{"n_layer": 16, "d_model": 512, "norm_place": "pre", "attn_scale": 0.125, "init_std_o": 0.0254, "beta1": 0.9, "schedule": "wsd"}
MLP neurons of a small language model. Each row is named by its layer, matrix (down: output weights) and neuron, and shows model dimensions 64-127. Each number is 50 + 10 x the weight over its row's rms, rounded and kept within 0 to 99. A neuron's up and down rows have the sign that makes its largest values positive.
A block is one neuron, or neurons of one layer that tend to fire together. After each block is what it responds to, as a language model described it from the Wikipedia text at the highest values.

L12.down129:52 40 38 53 49 52 44 43 35 40 42 42 56 46 36 45 42 44 30 44 49 40 38 52 66 65 54 59 60 40 52 53 35 36 42 42 52 40 60 52 78 71 63 56 61 53 56 57 49 49 48 46 57 54 63 39 53 45 49 46 41 50 54 61
L12.down148:46 54 49 53 50 49 58 51 49 53 45 56 56 48 48 44 52 47 46 53 58 52 53 51 44 53 49 47 50 47 49 52 53 51 54 49 52 47 45 50 48 51 49 56 46 48 47 57 52 49 52 52 45 47 51 47 51 58 52 47 50 42 48 47
L12.down205:44 51 47 51 55 49 46 51 42 41 48 51 46 50 45 48 52 45 48 54 55 52 53 49 51 46 54 55 45 47 41 42 49 54 52 44 40 46 52 47 47 55 47 42 46 57 55 48 59 63 42 54 53 52 48 42 49 50 53 59 50 46 48 56
L12.down585:49 55 43 51 46 38 64 63 54 60 49 25 50 25 48 51 49 50 54 60 41 50 48 51 49 54 47 38 37 51 34 42 63 34 78 48 51 62 60 40 41 48 45 53 43 45 62 52 52 54 48 52 68 49 55 52 58 40 45 38 54 55 42 62
Description: Opening punctuation (quote marks, parentheses, brackets, slashes) that starts a quoted phrase, gloss or aside mid-sentence, e.g. described as "wine red", frogs (Acancocha.

L9.down24:50 40 47 62 56 47 46 45 50 63 40 40 50 54 66 44 45 59 35 45 55 48 40 53 56 52 45 52 52 57 53 42 57 47 52 62 46 40 52 50 68 39 60 39 57 34 40 77 65 48 63 47 42 60 56 43 52 62 49 56 54 39 38 46
L9.down250:53 47 26 56 53 50 53 59 62 40 34 73 42 38 47 33 59 44 59 66 48 46 57 77 49 69 50 52 48 55 35 55 48 36 48 80 55 67 56 29 64 69 60 56 39 43 64 52 56 51 40 55 39 53 59 39 51 61 40 41 56 57 43 63
L9.down393:51 52 41 45 51 17 56 55 28 52 48 51 44 60 45 49 55 51 47 68 43 60 58 44 40 53 64 49 58 48 66 44 38 48 66 23 44 53 56 33 47 66 59 81 32 43 64 71 56 54 51 47 35 75 47 52 41 67 28 38 47 40 42 43
L9.down557:41 60 54 61 58 45 52 44 30 51 33 56 41 46 37 49 59 53 71 37 60 53 69 56 52 58 50 32 77 53 59 40 54 47 42 69 49 44 60 45 50 73 61 52 34 33 30 41 39 42 60 45 55 43 47 52 69 38 46 38 44 54 43 60
Description: Final pieces of multi-token proper names, mostly places, such as Lit-ija, Nihonb-ashi, Rib-andar, Evergl-ades, plus the odd year digit.

L6.down597:49 56 34 56 26 50 54 52 51 61 47 57 36 63 39 48 43 36 69 61 42 57 53 48 46 61 65 48 53 26 56 63 63 48 30 57 47 60 46 35 62 57 49 46 42 54 37 39 54 57 45 41 52 56 60 70 36 54 54 52 59 53 38 46
Description: The space or head noun right before an expected number, mostly after months or "in" as in "January 2026" and "died in 1762", also "fiscal year", "serial number".

L6.down233:54 45 39 47 48 45 65 51 39 51 43 44 46 48 56 74 57 39 50 58 57 68 50 46 40 36 57 40 57 35 48 35 64 57 56 47 32 56 33 59 44 44 62 78 31 52 65 60 53 58 50 51 59 50 43 53 56 47 23 67 51 25 68 44
Description: Adverbs like also, well, then, subsequently and subject pronouns he/she starting a clause, mostly in biographical prose, as in "as well" and "She also starred".

L6.down445:46 43 50 52 60 54 64 45 78 57 48 35 55 49 51 57 55 57 50 83 56 54 57 66 53 53 52 51 53 40 44 43 58 63 49 45 74 69 47 50 62 44 50 70 38 67 44 39 62 58 41 51 49 62 52 64 43 59 52 68 52 39 46 50
Description: First token of a sentence's subject (surname, pronoun, the, possessive 's) after an introductory phrase or comma, e.g. "In 1886, Hoffa", "Born in ..., Catanzaro", "Edgar's".

L6.down303:78 45 56 20 68 52 47 51 47 52 49 46 55 38 53 50 52 45 58 65 50 52 51 61 47 34 46 39 58 67 57 43 51 46 52 40 60 61 60 68 51 55 47 65 58 55 53 49 60 69 45 62 56 54 55 39 49 44 28 48 40 47 62 49
Description: Line breaks right after wiki section or article headings, and country or nationality words such as India, UK, British, often after a comma.

L12.down174:53 53 44 42 51 37 37 36 49 36 45 51 46 28 44 53 50 46 52 60 44 52 60 37 61 63 43 46 56 37 57 49 57 55 56 73 64 44 38 62 54 61 49 56 45 58 55 47 45 45 46 60 35 46 45 59 40 57 52 63 41 55 55 34
L12.down200:61 53 51 52 34 70 57 52 59 51 45 39 55 53 50 30 52 46 48 57 49 67 50 35 51 52 48 62 48 44 57 54 48 65 44 50 49 47 42 68 48 49 44 53 63 44 63 27 57 38 44 60 52 42 48 56 57 30 51 46 42 54 49 51
L12.down336:61 41 41 33 35 46 55 46 49 48 58 49 57 39 65 52 67 47 44 39 43 43 60 42 55 53 37 57 32 55 46 48 52 46 46 37 56 48 48 47 49 48 54 41 46 35 50 51 42 49 43 60 36 60 48 58 59 60 60 51 41 37 63 42
L12.down393:41 62 41 49 44 46 48 58 46 67 69 56 54 43 56 51 42 45 55 45 51 58 37 30 54 48 25 52 47 55 28 52 54 57 65 51 56 44 60 60 58 35 52 48 70 49 64 40 56 36 33 56 57 52 47 64 48 53 55 44 43 45 35 34
Description: Subject noun or pronoun opening a clause, right before its verb, often after a comma or period, as in "When Carr has", "he served", "the law was".

L6.down615:59 56 45 55 75 27 34 56 50 37 61 57 57 59 48 46 58 67 35 54 69 56 43 39 46 37 55 59 67 53 48 50 49 66 43 41 54 45 40 56 35 56 58 46 49 80 68 57 50 64 44 54 50 49 48 47 44 50 47 33 38 50 41 60
Description: Middle words of multiword institution or country names after "the", such as United States, U.S., Marine Corps, Red Army, National Bureau, plus ordinal suffixes like 12th.

L12.down486:51 29 36 33 42 39 38 60 42 51 49 40 48 41 52 44 49 53 47 46 47 48 64 55 58 66 37 55 59 67 54 50 41 48 34 67 38 47 29 62 38 44 53 33 61 43 41 49 39 50 50 39 56 63 57 61 56 49 43 61 36 54 52 51
L12.down513:49 41 57 34 59 47 48 49 39 60 59 52 37 40 27 47 52 66 42 27 39 51 54 57 52 46 51 47 31 51 48 55 36 39 46 33 57 54 41 61 47 43 46 56 59 45 56 52 69 44 47 60 53 43 31 31 42 43 39 48 48 45 51 54
L12.down639:54 50 50 46 54 29 67 40 56 54 48 40 45 68 47 64 52 56 36 48 20 57 49 66 30 50 54 56 50 51 49 51 29 49 47 36 39 51 50 28 54 43 32 60 57 55 64 37 61 38 51 44 49 54 61 58 33 43 51 58 51 54 49 28
L12.down697:40 47 48 56 62 34 71 45 40 47 58 50 55 45 67 59 57 51 46 48 62 55 54 49 48 55 52 43 20 53 52 45 42 61 40 63 54 36 28 52 47 75 44 46 46 60 47 24 34 43 59 63 50 48 49 48 59 49 62 62 40 49 65 55
Description: Mostly "World" in "World War I/II" after during, end of, or Marine Corps, plus FIFA World Cup; also first pieces of multiword proper names like Atlantic City, Costa Chica, Eastern Illinois.

L9.down54:47 57 43 73 46 51 51 48 39 38 45 53 70 44 39 55 51 55 54 84 41 41 53 48 51 47 51 48 50 53 42 43 60 46 47 48 64 37 44 52 44 45 55 40 43 56 55 56 49 67 25 53 64 73 58 43 48 45 46 56 45 42 47 42
L9.down69:44 58 63 62 38 48 47 52 69 62 59 59 52 52 31 65 54 53 43 48 61 71 63 48 48 50 45 51 38 52 41 43 71 62 47 49 43 46 77 45 40 45 40 59 58 66 43 41 42 48 37 70 33 35 60 58 50 47 48 33 51 56 51 55
L9.down614:62 41 39 47 38 55 59 50 69 61 33 38 69 41 52 62 47 59 38 55 53 46 50 56 54 24 42 41 55 70 57 59 47 46 28 58 40 38 39 52 37 45 64 41 59 62 52 52 52 53 49 77 61 45 52 45 54 53 51 70 44 47 51 60
L9.down644:44 45 44 51 30 73 55 51 45 68 48 44 42 53 36 58 53 47 69 42 41 25 66 45 55 50 57 25 45 31 46 56 55 57 44 55 56 71 53 46 54 46 49 54 63 42 57 56 51 51 45 52 52 29 60 53 57 36 68 39 73 53 50 63
Description: The first piece of a word split into several tokens, often a lone m or M, as in m-ango, m-ope, M-oths; also a few capitalized words like World, Austrian.

L9.down355:46 58 54 32 56 42 44 54 55 47 44 37 39 50 53 60 60 29 58 56 43 52 54 66 43 47 45 53 55 48 66 51 63 44 59 61 28 60 47 54 49 45 40 57 42 44 46 44 44 44 60 48 67 66 46 56 49 62 63 57 69 46 51 53
L9.down388:60 60 44 58 51 61 44 44 59 61 45 35 52 53 47 50 43 47 52 50 52 52 55 41 45 65 49 75 53 60 44 60 52 48 64 48 44 52 42 27 50 50 52 35 52 61 37 59 60 57 66 66 43 53 48 44 62 57 40 61 66 54 58 62
L9.down466:50 60 54 56 39 38 56 45 59 48 39 65 48 36 48 57 48 69 42 43 51 35 50 65 33 60 53 30 54 44 34 31 53 39 50 53 65 48 51 36 48 50 49 67 58 49 54 45 50 52 50 38 57 48 54 52 52 47 58 33 41 66 33 59
L9.down590:45 51 55 49 65 43 44 45 39 63 49 52 53 47 49 52 55 61 43 45 41 54 52 45 44 53 62 57 50 50 46 50 61 41 46 42 52 45 45 35 39 70 69 46 56 41 57 51 59 46 59 53 78 69 61 74 39 47 51 55 47 55 67 63
Description: Nouns naming a field, sector or role inside organization or job titles, such as Inter-American Music Council, Science Division, Civil Aviation, Foreign Affairs.

L12.down36:65 58 51 46 49 55 38 69 44 60 48 46 48 46 37 49 62 44 39 36 49 54 66 35 50 62 46 62 45 48 47 63 51 47 67 35 56 50 66 60 55 34 45 52 42 34 56 41 40 69 54 43 57 45 63 51 47 53 55 60 45 60 56 51
L12.down127:67 56 53 39 57 56 57 46 48 49 47 58 58 37 35 71 42 47 47 44 31 37 52 38 64 57 65 50 41 58 54 57 50 42 67 42 48 47 43 53 46 60 47 45 43 66 54 66 53 43 57 51 52 41 42 59 42 49 50 22 71 36 51 49
L12.down443:47 53 47 39 53 45 65 51 45 39 41 66 61 41 57 67 60 51 37 56 45 52 55 52 55 45 41 63 47 62 43 62 50 59 61 68 51 46 49 54 62 56 48 39 43 62 56 45 55 54 59 59 50 66 48 53 34 42 54 51 51 55 58 53
L12.down586:52 69 39 63 43 52 28 49 70 63 46 56 69 51 46 42 42 47 54 46 54 63 62 60 31 52 41 49 44 54 64 29 55 50 45 71 40 52 39 54 45 45 34 36 41 33 74 53 58 48 61 61 57 51 55 50 31 52 52 45 57 43 51 46
Description: Determiners and modifiers opening a noun phrase, such as a, the, National, first, Bronze, plus foreign place-name fragments like Haida, Tabani.

L6.down508:43 56 38 64 41 46 48 58 31 52 61 42 51 51 46 62 58 44 56 41 48 37 60 34 41 41 47 34 63 46 63 59 44 39 65 45 50 60 55 37 45 49 58 32 72 68 48 50 37 48 36 44 66 49 40 37 58 50 42 57 58 55 48 37
Description: Token right after a day number in full dates, mostly the comma in "January 20, 1990", or the month in "15 April 2014" or a table bar.

L9.down18:49 47 53 58 55 49 57 43 41 54 59 63 51 60 53 32 51 40 49 65 65 50 54 48 57 55 47 41 62 36 53 48 69 43 63 49 49 52 43 36 53 57 42 55 37 53 43 32 42 52 57 51 58 68 46 50 35 34 48 34 40 53 60 41
L9.down205:47 67 49 70 32 42 60 53 36 45 63 57 56 51 43 45 41 48 62 59 46 51 63 55 38 72 45 54 43 56 38 52 47 59 52 45 48 62 43 59 57 43 41 47 47 43 42 51 58 42 51 39 53 45 56 31 63 52 32 60 58 72 69 59
L9.down345:61 55 38 60 53 48 63 56 57 48 43 56 63 37 36 45 56 54 50 53 41 39 38 46 50 59 31 44 46 47 25 45 58 37 53 69 62 31 45 53 52 72 56 63 23 48 53 31 42 45 44 49 56 61 44 63 51 38 33 43 57 40 48 49
L9.down674:42 47 34 60 53 43 49 34 50 58 52 57 52 60 42 54 54 56 44 45 52 46 87 48 49 55 60 56 52 57 37 42 57 56 43 57 61 36 57 64 50 36 53 35 60 52 39 56 37 42 36 45 49 82 57 55 49 46 43 47 38 62 61 40
Description: Periods, hyphens and similar joiners inside abbreviations or compounds where the word clearly continues, e.g. e.g., op. 2, No. 8, self-control, non-anthropomorphic.

L6.down413:40 51 57 49 36 51 47 36 38 54 45 50 40 43 64 72 51 41 42 41 66 68 52 44 24 53 50 55 45 45 48 38 37 41 47 55 29 70 47 51 43 47 52 79 68 48 55 41 61 66 31 49 43 47 45 45 47 37 52 39 48 65 56 51
Description: Hyphens or en dashes right after a word that begins a compound, as in armour-bearer, runner-up, sister-wife, also in scores; weaker on table pipes and continuing words like to, not.

L9.down163:62 66 58 58 48 50 59 66 67 54 59 61 51 38 45 46 53 47 56 64 72 46 63 60 41 58 58 50 47 57 35 38 53 38 53 59 39 56 50 59 58 48 37 36 49 57 40 57 49 48 52 64 53 68 51 49 49 41 30 45 45 57 35 48
L9.down236:61 46 69 60 58 56 44 50 58 59 27 42 49 50 34 46 58 56 49 58 46 58 63 64 48 40 51 29 53 48 55 51 65 57 44 56 47 48 48 40 55 60 47 67 46 54 40 37 50 53 52 71 48 57 67 31 57 51 51 72 55 45 39 50
L9.down363:56 58 59 60 39 63 53 51 45 54 32 44 44 19 54 59 49 63 52 31 41 44 51 44 47 35 50 51 51 48 54 44 40 46 47 40 53 57 51 36 45 50 61 66 48 50 54 53 60 63 68 61 64 50 51 58 56 71 42 47 65 59 57 60
L9.down686:47 31 67 42 68 56 51 46 46 60 28 43 53 56 46 46 43 57 54 36 28 56 55 45 54 28 51 48 56 57 45 53 46 54 53 23 45 56 48 30 36 55 55 42 47 61 63 49 33 48 52 50 54 68 48 60 45 44 58 42 55 52 50 46
Description: Last piece of a previously mentioned proper name opening a sentence as its subject, e.g. Hart, Kirkhope, Srividya, before "was" or "is"; also names in table cells.

L9.down6:54 44 49 42 42 55 57 74 39 44 43 61 67 65 60 39 45 54 59 45 51 53 70 46 55 32 52 42 37 62 72 71 48 44 59 26 44 37 54 49 39 52 48 39 47 51 63 67 30 49 65 19 34 52 65 57 50 51 54 48 55 51 72 53
L9.down31:43 37 42 58 34 62 32 71 39 50 47 45 47 52 47 52 77 69 46 64 47 55 50 48 62 49 46 33 42 58 66 48 45 48 46 45 27 64 31 36 64 56 54 57 46 36 60 45 53 48 44 52 45 46 55 53 40 29 51 70 41 54 53 36
L9.down51:49 39 63 29 50 60 70 54 49 50 69 46 64 45 65 49 72 43 32 64 45 37 32 40 57 41 60 42 29 48 54 59 55 48 58 54 62 48 57 35 62 67 47 38 65 39 53 41 59 50 51 53 59 48 84 51 53 50 41 52 62 48 35 53
L9.down125:38 53 69 56 55 53 45 50 43 53 50 45 59 49 41 56 58 52 47 46 53 51 46 33 52 50 58 51 44 58 41 51 49 49 40 43 37 48 72 44 46 43 59 50 65 81 57 47 56 41 49 51 36 59 52 42 44 48 46 56 46 33 62 51
Description: Fires on the day-number digits inside full dates, after or before a month name, as in July 6, 1942, May 22, and born 27 April.

L9.down27:55 53 49 60 49 55 44 43 75 40 46 45 53 41 35 50 48 52 53 61 36 59 51 49 34 59 57 58 57 22 38 57 58 45 55 63 72 50 64 58 48 59 36 43 61 55 52 58 65 36 28 59 55 58 37 62 67 45 62 47 34 51 33 50
L9.down37:56 43 56 43 38 54 44 59 60 39 42 69 36 46 38 47 45 68 52 52 50 48 63 62 50 41 46 50 54 43 54 34 31 49 53 41 42 47 45 62 53 43 52 43 47 25 32 70 40 62 51 55 39 43 72 41 60 53 33 54 77 35 39 53
L9.down149:39 67 46 52 54 39 63 48 62 53 63 65 44 37 41 56 71 50 59 52 47 39 51 48 41 61 64 49 51 30 54 58 30 35 61 68 59 52 62 58 62 64 48 36 45 45 45 50 64 55 39 54 41 51 46 47 53 59 51 53 50 36 56 50
L9.down506:73 58 68 34 56 51 50 61 61 41 43 67 44 36 49 51 54 43 53 49 62 50 74 51 46 44 66 44 43 21 40 37 48 45 47 48 58 71 42 43 46 45 46 38 64 66 35 73 51 65 59 37 47 47 61 42 60 52 46 41 44 42 44 70
Description: The last token of a sentence's subject noun phrase, just before its main verb: a head noun (his father, the museum), a closing comma after an appositive, or who/which/that.

L9.down52:32 28 74 30 44 51 49 62 51 61 46 56 50 54 46 57 42 56 42 39 67 46 37 36 51 38 45 68 52 42 45 39 72 58 63 53 45 60 39 40 39 65 52 51 57 39 61 56 56 42 55 56 36 42 51 64 44 63 51 55 54 57 46 50
L9.down375:55 46 58 54 51 56 41 49 46 44 59 43 54 65 66 39 59 48 57 53 53 50 36 31 36 46 54 46 49 49 64 57 41 61 38 55 49 64 68 51 54 55 42 31 30 53 30 72 30 70 50 42 32 48 45 64 48 42 33 60 59 48 58 56
L9.down452:55 57 50 37 46 53 65 41 48 54 54 52 37 42 41 25 45 49 59 60 52 45 60 43 43 48 51 51 73 50 38 57 69 62 59 57 68 41 33 67 54 51 43 64 43 53 54 49 63 49 35 41 51 38 50 57 52 49 40 26 46 59 51 43
L9.down666:61 26 44 59 46 54 51 39 48 61 67 41 48 52 58 34 63 39 57 65 56 57 46 53 37 39 27 54 34 44 43 50 65 47 50 57 66 53 34 34 56 33 44 56 58 43 42 49 49 59 64 65 62 42 61 45 63 40 39 43 30 30 56 46
Description: The space token just before a four-digit year, after full dates, "in", a month name or a table pipe, e.g. May 23, 2016; in 1980; | 2009.

L9.down38:61 46 58 42 39 43 45 75 36 47 51 50 45 40 38 52 53 48 74 57 41 52 49 50 45 47 37 58 44 51 52 35 50 45 60 59 40 61 59 60 55 49 44 55 52 24 44 41 68 35 32 57 41 71 44 62 50 62 48 48 60 55 64 43
L9.down105:53 38 44 59 72 37 61 53 46 79 42 46 51 52 50 60 53 49 60 45 45 62 41 56 52 46 56 49 57 45 54 45 65 58 61 52 48 44 52 46 48 62 57 44 69 39 40 53 65 45 44 44 57 52 47 61 51 39 58 34 53 41 47 49
L9.down624:38 46 55 51 41 36 51 50 38 71 35 54 36 62 54 47 43 51 56 48 51 50 32 43 41 43 48 58 52 59 63 51 46 57 45 48 39 47 71 64 58 69 45 61 43 45 57 49 41 50 37 38 51 50 38 63 36 55 55 73 55 34 46 58
L9.down651:56 46 45 47 56 28 49 59 57 37 28 51 63 54 58 62 37 54 56 38 69 58 46 52 31 54 63 57 61 55 42 31 53 61 57 60 40 46 58 54 67 52 60 45 37 44 59 57 58 59 44 42 49 55 34 45 41 50 60 44 48 50 52 48
Description: Opening parentheses placed mid-sentence after a noun phrase, starting a gloss, abbreviation or aside, as in "obligation (CDO" or "temples (Pura"; also opening quotes after "stated," and spaces before numbers or dates.

L6.down431:52 43 55 53 40 75 34 50 56 53 34 51 70 48 49 59 68 46 46 51 47 39 40 36 47 53 46 51 38 64 57 54 48 27 55 48 63 54 51 59 54 70 45 48 62 70 57 51 32 40 42 62 74 34 49 34 43 48 45 46 34 39 52 38
Description: Numbers, numerals or letters naming which item in a series, right after words like Episode, Game, Issue, Division or Group.

L12.down82:67 36 65 57 58 37 25 74 63 44 56 69 35 53 42 56 54 62 27 53 61 54 44 57 53 40 43 56 58 56 49 61 56 46 54 41 52 64 54 43 59 30 47 55 58 43 45 61 51 52 39 58 45 46 54 50 50 38 58 40 48 55 69 49
L12.down137:52 50 51 53 60 41 47 70 48 44 77 43 43 41 53 38 82 57 57 37 46 52 58 58 61 57 65 55 50 54 58 58 56 38 56 69 40 54 54 51 50 57 51 26 57 51 48 59 49 40 47 45 49 37 69 50 40 43 61 59 57 32 34 60
L12.down242:51 60 39 49 40 41 54 48 50 49 55 47 51 34 51 58 56 60 44 47 61 47 70 42 42 67 41 53 56 66 53 21 51 56 41 57 53 39 48 51 64 53 55 39 54 51 55 47 45 57 37 52 50 51 44 45 67 44 36 60 53 56 45 53
L12.down477:48 65 49 30 66 45 56 53 42 35 59 41 42 47 41 58 63 48 59 48 58 52 45 58 61 54 54 58 46 52 57 50 45 37 54 47 56 53 48 37 51 59 51 31 57 54 67 70 47 47 59 55 60 51 63 65 48 43 54 55 50 58 35 43
Description: Fires on office or role nouns like Secretary, Director, Mayor, Professor before "of"/names, and on digits inside numbers like goal minutes or pages.

L12.down143:49 52 50 45 47 55 43 51 42 39 47 53 47 47 49 56 68 32 47 52 52 58 62 22 35 48 47 51 42 45 34 54 68 29 58 54 54 28 32 40 45 44 59 35 49 76 41 67 51 46 52 44 50 46 47 40 37 44 57 58 38 41 59 44
L12.down216:51 44 70 49 46 28 60 59 44 60 48 51 68 57 37 56 49 69 45 27 42 49 48 41 50 48 54 53 37 52 50 36 58 51 39 40 51 51 42 67 46 41 44 66 52 58 49 68 57 46 59 62 38 57 46 41 32 50 40 47 46 48 52 42
L12.down425:59 47 62 53 50 52 27 46 53 56 59 46 46 37 42 44 50 59 38 52 34 78 43 43 56 36 64 46 44 65 46 47 52 46 37 60 56 53 45 60 37 51 59 47 55 52 70 64 58 61 28 59 68 20 57 38 53 47 54 50 57 48 40 68
L12.down525:59 65 46 49 45 41 64 46 58 49 40 52 43 45 29 59 41 50 52 59 49 35 54 55 51 61 35 46 54 60 30 51 55 44 74 61 56 43 56 53 64 39 34 41 61 30 49 40 41 52 48 59 47 51 42 48 56 52 53 61 62 55 60 73
Description: Subject of a new sentence in biographies, the pronoun he/she or the subject's surname (its final piece), right before a verb like was, received, has.

L9.down28:31 53 65 38 54 76 32 42 55 47 31 55 57 35 55 57 57 64 54 66 39 45 35 57 29 49 53 49 45 60 54 44 33 59 72 51 50 57 49 61 44 61 53 54 55 39 54 67 48 56 46 42 55 61 57 46 59 50 69 48 52 37 40 40
L9.down103:54 34 36 35 62 52 65 68 66 67 45 69 32 41 59 47 51 65 43 62 37 60 43 56 71 43 63 49 45 57 42 48 45 39 49 54 40 35 40 50 43 43 69 48 49 38 63 50 65 53 55 36 71 52 42 52 80 51 42 48 60 55 47 42
L9.down318:60 40 50 50 60 59 43 60 49 54 44 50 51 47 53 47 41 53 35 53 58 51 50 49 50 35 66 43 55 65 50 52 48 58 54 44 57 26 61 50 68 65 55 71 41 48 52 50 36 48 60 36 62 56 75 57 70 49 38 55 36 57 46 58
L9.down438:41 39 47 56 41 57 54 54 50 37 60 38 52 54 69 59 39 46 43 51 59 83 48 63 64 58 57 38 40 49 45 72 42 42 50 52 38 54 56 47 57 69 51 50 40 41 48 61 47 57 55 32 63 53 57 45 33 42 46 52 44 58 52 62
Description: Place or nationality words that modify an upcoming institution, such as States in United States, U.S. before Senate, Sarasota County; also any/the after at.

L6.down128:46 53 55 68 62 59 61 38 58 55 58 40 50 51 51 47 60 39 52 61 62 45 54 55 54 60 50 55 36 58 73 37 65 31 48 49 65 57 46 68 57 48 62 49 56 50 46 67 51 34 57 42 48 65 33 54 52 59 59 26 35 48 38 42
Description: Word pieces inside website domains after "Website:" in infobox lists (capital, rehab, rews, hartsvill); weaker on other mid-word fragments in names, numbers and table cells.

L12.down395:63 55 54 52 49 37 47 50 60 60 66 30 50 53 46 46 48 47 48 57 58 57 49 63 47 48 49 46 33 41 46 44 34 33 53 54 50 60 27 64 57 38 67 60 56 39 52 59 64 51 42 60 50 51 44 47 42 49 49 51 37 32 43 37
L12.down634:44 53 60 37 56 51 49 57 37 42 64 37 37 57 57 49 54 51 68 65 48 44 45 56 54 43 29 50 50 64 43 50 59 52 55 51 48 34 50 61 38 44 36 55 38 48 48 67 48 39 58 58 46 56 62 42 51 48 47 63 64 47 58 55
L12.down640:69 60 42 57 71 63 54 39 51 69 36 50 46 48 48 76 34 53 56 38 64 45 48 39 76 53 61 61 44 65 40 49 39 40 33 46 59 50 49 46 37 49 57 44 34 33 55 45 36 48 44 68 50 39 65 54 49 51 36 63 57 25 56 60
L12.down655:48 60 43 45 50 58 52 41 56 54 51 73 78 34 54 41 38 45 42 37 55 42 41 35 49 49 55 64 63 43 40 62 47 48 50 43 51 43 51 43 60 70 35 44 57 60 51 47 50 52 51 58 61 40 41 44 65 52 65 49 62 56 44 57
Description: Mostly tokens in Indian-topic text, such as the dot in gov.in URLs, name pieces (Baruah, Subbulakshmi) and West or district before place names, plus punctuation in tables, coordinates and census percentages.

L12.down15:62 53 69 53 27 60 54 49 56 57 63 48 48 39 58 50 55 49 55 59 55 49 63 45 45 54 54 42 54 52 54 57 32 52 57 51 50 45 35 45 48 54 54 50 52 44 41 45 65 24 51 42 56 59 54 42 47 46 62 53 48 61 54 62
L12.down184:53 33 55 57 55 39 49 44 62 38 48 38 56 29 45 48 62 47 43 29 37 60 41 33 54 48 53 53 40 46 68 45 69 49 35 47 58 56 46 55 55 49 28 29 56 44 49 47 44 58 55 32 29 46 41 62 60 58 47 48 58 49 54 56
L12.down231:42 46 37 43 27 59 48 34 56 33 61 53 54 21 53 50 38 64 41 66 53 60 53 45 51 65 68 45 50 67 41 51 60 43 54 63 38 53 42 67 47 59 45 58 54 61 66 40 44 56 56 59 53 60 55 46 52 66 59 47 50 45 48 53
L12.down694:70 44 38 54 50 53 35 50 37 20 48 66 48 40 59 55 45 51 56 41 47 43 33 48 53 29 61 51 38 37 46 40 46 54 58 50 60 56 64 44 45 43 59 44 57 64 57 45 59 50 52 39 54 49 58 55 52 56 54 39 53 48 53 47
Description: Nationality or country adjectives and place names, often after "the" or mid-word, such as Spanish Army, the Austrians, Qatari, Polish border, UK.

L6.down562:47 53 58 48 48 55 27 65 58 46 53 44 47 50 58 38 58 54 42 38 53 46 49 47 68 45 60 57 47 59 59 66 47 46 62 65 57 64 50 49 51 51 47 44 44 76 50 68 56 55 47 60 33 35 50 46 46 61 61 47 46 55 40 47
Description: Word pieces that finish or continue a multi-token proper name, often foreign place or organization names, as in Lit-ija, Mabin-ogi, Hallamshire Chase, Kitten Rescue.

L12.down43:75 56 61 48 53 50 45 49 57 48 50 40 58 54 48 59 68 50 31 40 41 40 49 51 44 50 36 52 50 46 41 56 51 51 46 45 43 61 48 40 48 38 58 48 51 46 57 50 66 57 49 37 61 62 59 43 42 58 52 61 61 49 50 64
L12.down208:53 25 52 64 52 46 63 53 45 59 35 54 63 34 38 55 53 48 72 45 51 42 49 56 54 46 49 66 39 44 41 48 48 52 57 35 37 43 53 64 47 46 58 46 71 42 54 65 58 74 52 63 52 69 46 51 62 66 39 43 54 70 39 51
L12.down221:51 55 53 59 42 57 43 44 56 54 52 51 72 47 40 65 44 56 31 60 26 54 43 50 56 50 55 58 47 44 27 53 49 55 51 38 53 73 36 49 34 49 51 37 64 48 65 55 55 59 44 57 43 49 56 69 39 60 46 53 44 61 56 38
L12.down668:32 56 51 54 50 53 51 72 55 51 50 56 41 59 48 48 66 52 62 63 39 39 48 50 47 45 49 48 47 34 11 35 59 49 49 46 56 62 36 38 44 53 59 48 23 50 46 49 49 59 63 53 33 57 39 51 45 48 36 51 55 55 59 48
Description: The space token just before a four-digit year, after a month, day comma, or "in", as in "October 17, 1887", "in 1956", "born 4 October 1938".